Part of a small language model's weights: MLP 1216 SwiGLU, untied embeddings.
MLP neurons of a small language model. Each row is named by its layer, matrix (down: output weights) and neuron, and shows model dimensions 16-207. Each number is 128 + 24 x the weight over its row's rms, rounded and kept within 0 to 255. Numbers have three digits each. A neuron's up and down rows have the sign that makes its largest values positive.
A block is one neuron, or neurons of one layer that tend to fire together. Before each block is what it responds to, as a language model described it from the Wikipedia text at the highest values.

Responds to: Final or middle word-piece syllables of non-English personal, place and club names, often in lists or tables, e.g. Lah-ri, Kun-io, Alcoy-ano.
L2.down986:135148127114130099127125144126160140132112113165088137149139111148112071147144120116131122114154167153129132100130104142161110121106148160103086167112127154106176119143145149173134130098149119147124121141176109101132142116143151157100139129148171139128180135103084187145115065084139167138104122186117135153146131129098089166107162094090112118129115130122147144129093121154107122125079124126146063141131133142148106193107114138121127117141142099137115148128164110137127138111087167149138132145103170098091118090150114116120173122112142134102134124111148125133109137186160121134

Responds to: Conjunctions right after a comma that close or extend a list or clause, mostly the final "and" of a series (", and Blastomonas"), also ", while", ", but", ", with".
L2.down791:196174136136147085136125091110165168153111154107111142104120121158149132105136123124171163163134109088183115102175126159139147066124154133115151158151135133169142131126108097129115118083101158142114148084121139086119090132149128133103128121114135123120085104143134169099126184186127127139137092139174110095157110177131089138107143121113135136126127116112130126143141109145171101126137102098133091117114149157133175143113128129109081134115152086102099128086144149182146132147132098117152127147162121093094130139159070135110103162117088133151121103141151140102148097112195135131

Responds to: Second or later word pieces completing a person's first name, often in tables or lists of people, such as Il-ija, Sil-via, Iv-ana.
L4.down199:131140108141110101105107105165112137159134142126113134097146115171126098173102104104130135167134123116114118070153100137141177101154152131152097172102124163117147110113130125126160131146118167097143130113092106139170121140126122085129126116112127120125126142146148137157157117127148080117153128156096118131120147129135120104152161124139145135113121096114125123125129092082077130151123166114143113108135126102091138118152079105103133141136140122117118118132146122130137106119151110124140118177111182088136110163152154100116133119126113152141132129081114081138119077146151077128
L4.down639:128126126117153123115102140131106127096132123106111191103136136165143061167090136121109111150116124119153151097135122140140151128139149163135085165106162140122128162082150119105086116148161129172108139090095114096140132141116150117121129137104150135143136122127117122143151186117142108106126060152155119155140130134120117144159161141112115102088152135120184158125125118123135123112113133118145124132147157152096157172115145122126132162137124115077116150124130107122134105129147134131151114138108127087128127120155192022159153104115141151109139113095144081105150087177136077112
L4.down704:117205107123123128119124132116116096077167156127130113136091109071087114152086142149096147092079122135109141120146177109149113163098090171105170126082102120111109126127147111142096107131114106091118130131087139154114109188146156149120120108144115138110119190145158133146164154148139154145115141153101085155128097113152147119108137190080124129137118091147134120100179140099127124117127130116153178109143115132145118135088175143147123123110181139100108145134111164126099140116146082128116140132098086153140142135124138128134119169121138153142188109127139071169118093115138094155
L4.down941:165122100126149168130145147143137124159144123159159098119160104092101107176096133151138099144149157130136098127111097170165111144126160171091104159124133144094143110145154146083110099130097137123116122137089117102073112105091125128128163121138146103123140155142127166145160139142125154119111123101132098130145143089090106149152154132095121117081139121105097159130118112100079170146120127147111131115140092127147103159093159164161169104108120132106141088106133104125134112125082184099128187130116151110093132108119117126141115134114133130148162090123124089146140133125130121175

Responds to: Interior subword fragments inside longer, often foreign proper names or rare words, as in Tim-o, Mits-uk-oshi, Petrop-av-lovsk, Aff-ord-able.
L3.down61:125119134081105114129154110110077102138134122157145118136130104158165150137114116138091134108148135108098132113119126119146114105058131127133123107127118117139126123106091170100162140111175105161141116153124131131114136137158107126145152152106145063119112173108145138064151122104147149160141141140171140151163147129178106137110101147114154073126161106171102115133125147167163105147097098167133100138167150111111082134110172115099133108126144154088146081170123074151175123121152150078117132166128086164131093138127127095081149063122171072142102121125129128084160148123161114141
L3.down842:102103117120149159111128171122133112111159132088084105131137097125142115161108149102149107131076153128103113113124118132149074138118127146136111137119125126120081122120141130157125088067141123124103096097089124139149145091124149183117138151116179127106113108065123135107143181119173110133099104123132118113125154146160158119120157133125097134074131121110047133112135165118124130130122130120124185125120119095108112134126122137119176134139064142105139169093149146151136182080118144105138150148135103129135178099042119111153135119134127109095142082069129105093125132118110130147
L3.down1048:130133117150152150122144121130143111126138119148098118150109118109158107102118138092120108148078174112130161122111127152155143136152152117140146114119139090129130128096098122113109121082110137144141112179112155135145153092139109135115080126122103119158095116132140124159094142154178107131128122139114130150110100123177098142134151148208143115115123141111131148080132144152143121124140153146101142135143098102113097147128206124117137147121147100129091109154105106094158147112130147126113126135122078139154108122155146162121142104096124121151083149099135179105128097092120130126
L3.down1163:108144126116088106122153112110108179114107172168161145094144141111153149130131115149100081147110122094084130105111133158114123072089057107122106138173098120102103118115120189100111130102134157138143103095119147103101127110093189108084118117135145110150112117143134130141133112118123127159086149148137128126124116124117125109121170132122174143090128141117119154132116137136128125133072125140142126102145091121136082111158108115131109123113096189134106109145146145141092148098101152135161134121118167067134111137113141116130165123117129113117099171141070158049154130124143121087

Responds to: The word "as" in its many uses, mostly roles and capacities (served as, released as a single), plus "as well as" and "as a result".
L4.down62:108153138140127144123132123123112154126141154125131124134130087141139158150157166167129112128165116165114129148113125121144115136121126146143110110133101124131137114118133128152081167041126152068097116124145126117104093149120114075124070163148112117128164127121103133105148133140131130093128099139135111123165088095125140160179108158108116133141085137111112146117144110137149146109128118177140104138107143127163082131114105147155151143178118119157169188113117104172143131110099156107119118117136134128162115097110116154123144119157150129124162119129113102094150102117123151171
L4.down80:135089132137128142145137126142127126160124106110069162099128182133127138203124117156128085117138122152102132126151144163121161097112091058115106132139111117094070112098118149087157101119126100150157119129082151102115145102185115138179148106065089166125165105080130111172135124139124120115128137099087176135132144162147150129127129121131121124099200111130116144125127122101099131124135145085108123129112201132100096168106101132154165114106113139137099131119129107086132136081108137106163124124125115137123126101165146114156152120133095154144106168123118175116131144132104079118
L4.down140:150103134090104111148111135091129156125117131137117146114086157142153163152142146136158121120098076117134115114140132128113123123134097146076126125146123111150094158108138133132103145123150120104130127113092076115084152188100066164130125143099129125127134146124105166145115170079140149152087145124154146118155128167174140112134086174159150136117110101106123122117142148138145155031174133134127121142107134050090138080101150160110171121116104142091116112125152097160080137034113116119129156136141093102124147105132106119122122140142076145165107134098121133134129170124130098120
L4.down1161:116144161144151149126138189100135117131138130110144103112129142127127137094121111056157102124116112110135158091143116124135138148145134102142141125128129086142085166117152142167129147157152145180134081122155117138120140110112163162137118137140141118133133142107154115102110115126128141117106157095150141130188122165117145087095141127101130125120160157137163153108128116114115133102080138110133108116093133126087124142104117134162113181158040158131137106116107124116134106112145095100134119111157093134122132084122141133139128130110159162088132138102126140164124122180093116097

Responds to: Month names inside full dates, usually after on, in, or a day number, as in on February 23, 2016, 18 February 1921, In January 2026.
L4.down88:104122129147124118083130165111113124138129138138140152116109164119133125118156130122080103150060118116084137084141132131162124109155128203149100104137176162129097106118143154139140138124118137135129167100094144099052132092136111147105109110078121091097163141136135103142136163122101148163155131099137118192148129114087108134122149086128104152124132138163123144108135136118175133110127158117162102120195126119115091175132087128154104142098135160131150135128115115179070111123095149145153127102108127180160166158065127113135147141120146154166125167095107100073140156115163114124
L4.down152:148120117137126131142150180087153090135131119117138146131109150152139129144133142088116117117117155115117128118131162161152131157131109147132134117139102103149173099123144158139109130162161155100143116123148120099185108146162142115101118109139139097157162157159112145133124121151139092142088098179118120155115112118141138118131105174136117121136095116130129138105158159109155127138157166144109130162148089091103100158106169150102123170107120134106094135118149099130118114108141121171103153086126112099130128071140174089114136123146121138153134070118148138125107149165166135124
L4.down340:103115161145079149098106150089118148106080136109085155183121123104132100139146138117149105117109151105154137064092144105092168150107136121129124128135132127094124125133174172114130121153150095137125104165123133123188139149099162160150114123118145119151165146152142138138143135095110143167128071148121171133112122115128134118175143139143118109114104147109147140105143105154140162129150127140160116086140103124091112078174153152120145124104124124144125130144127141177124136159132151194143160096130151085148134139150100113157133134139133114096117156101150136141113126134107131090
L4.down1190:133118134127155159120078119134116120107125094115133121129144155115172069144189088104124091121166159108137138112133137159148124176103097088099106145093137100107133135104064142139120139159142132144118141115123179130119124142099144147123104111097128121102100137151143099143117136113113102088121118168119121194166080126078103128098078170167151097161119088124159100171160141133124129130124146125136190154143122119111142087118129119105130104129109137102134160119111159141123131134143145126143126128119146131146138117119176152093142116121133127120112151102155123152144116118129147157

Responds to: Connectives that open a new clause or phrase right after a comma or period, such as as, since, while, with, but, However.
L3.down285:167126103089106108130105137119126184165082109151149123116169113121125076170109171082123141144125119109127112131143110147104119132090168112086109110153108140131163130149132101162138091159142120205117100148118166142139137099151131095121139135136132081129165146110125106149147164085118141110132109133082121131086124111142106126135154121111124153119132166099132109102142085122124120102111117077133138142138159153165176161113115137151122095158160142116152166086160137122141098156101142109113097108095094127169153104149140147126090137111099177158135113158158124136120129122174093152
L3.down1010:102132133146071133130110140124118131122146136138134167138126118125128132115089111108120150092139115108151139103151092118141151150123079158128098121104127161135144145094122133140116095086174084123108121078143143092121153104098130147092106113117105151146121086157131139106167135138135133099151117085136145119142143099172114112124141069116099097148097120142165141090129087103093115122135110131103134094151130120162173145127156131134099132141128137152099134125088102159078153142147151162097138138126138122096123132116121116126093217121137140143120087070116146118118125110102105119
L3.down1128:157115116122120116137103175134135112127137132181119142150169117097131126123135130114109105097153113144137091122155114115115156131147126150128113104134096131134113118115119138149147098138152191157139135117115104146109154107191117153156120132095111090156126134101128138148145094099098151127118113128084133123106175150124081116132126092075106146178101167142167094149107094143103130127114109103145094113099135154134151150083127122095134106124105163180126143120100092118114159191144145148119182146108152128148138130139132141155126104112105129135121114140130139140096162092128077082
L3.down1146:141114107134100113087130130106135105087138122129102147105175148131138112107182158111113105120149117168153169125105108124158094138118131158115145134082098130116121149160093140139113145116112140112130160122129144137097090124127120146124136135119112119124154130108143143104149113126078125113112137118135151088170091132122125096130125070129121101160116078120131136133113130167152104106113102118149124108145149130135126142094119106158103130164142129146090130119125123157114130124120149118101151143111193111113103115137128126128143165131149093080112107156135154149179156065129126126

Responds to: Month names inside written dates, usually after on/in or a day number, e.g. on July 21, in June 1986, 30 August 2012; sometimes mid-word pieces or "of".
L3.down423:128081126107085139129139104108123134120121132084130149171141128170104167137148167096145135129164126108152124088147102128128125128099136050142102131118099121142125115089118191111105132154140116094107107132119084108166140125147121131121114114130129130099118126097101124116170158085118112098125156089176138136140119105128098114142094167098093080119119105108145150152163133154118141177101107130134142127087135109104135126094159136167137108137088150128131114162151152126144139115105131126109152163158124133101103126147147162109118155137082160100118144148166139151120137114134115159
L3.down605:128116137144157137153082132141163120142119167066126142130140110123110109129123155127133120113127092162106111092118157118099157129117121093122155118135127102138127103137105086146096091148106136127115122116113101119134108131109123168107128147159152088117110114132121115125141117133119153104111136121117108200138096130108063160140151128130140133128119147140109104146135166159135132119119114133209149139112119125116169113113112112154116133154160120142134093139143164126121132103141108122130135134109088120167160193090140127104103135113144118182149131149122118143119122162115133153
L3.down643:132106084128132149120092117112124127133111101126112133155102094097146132119131186108136115060132161140117122136151129098122135122111144131086122144175148114134107117140144144123198091108161090157111172142168138098123121123134143125138098103155141126107126140127101170137111148121118116157115150124086127109131117137152154169162128153118118105126157141127153111133108100165155146129116133129121158171093154133118176101125139138081124131136117130121082111148146138110138128125125125116141114148140134161106139122143141142112176128095158128117137126132140139107113160118111156119
L3.down871:068145124134130134124104158127105108128137129128107112127161107203131130141095127120102127162143135106102148145114131112135083175068103183115125144109105098105138142167096165103094107119088104155128138153086156146116133129102150156093105153121136117175146123127113103103111121116121140117145135117054114166120160094146126127155081136105095095130165131110153158138159113155104144154086139091137134138165103139084087122113125104130136142119093125171142128140144139131132134126126130138141101109098184131131129123111174118138144135106104161129140120165089101112136119101132130132

Responds to: Month names starting dates (mostly after on or in, as in born on July 2), plus leading digits of numbers like 2 mm, 4,100, 3.60%.
L2.down1067:175127143093113148138162117102101125159104088133140148102152139154147110118163149124162112110133130116119143167141121122172154117118118194115105149151119100076144111164123143125148078133151114187132126089144094115131169142092185126137094136132152141144169116095134096127112143127119110126103151173122100133138147130142088116140123152172108153103124111153129156138164129164121156154105098071146109123110147140165105116112162127101177151162117119124113095139168147167159161168127184125118109120160143138115110146092140127159118122129095118129128122140088147107123101186150103122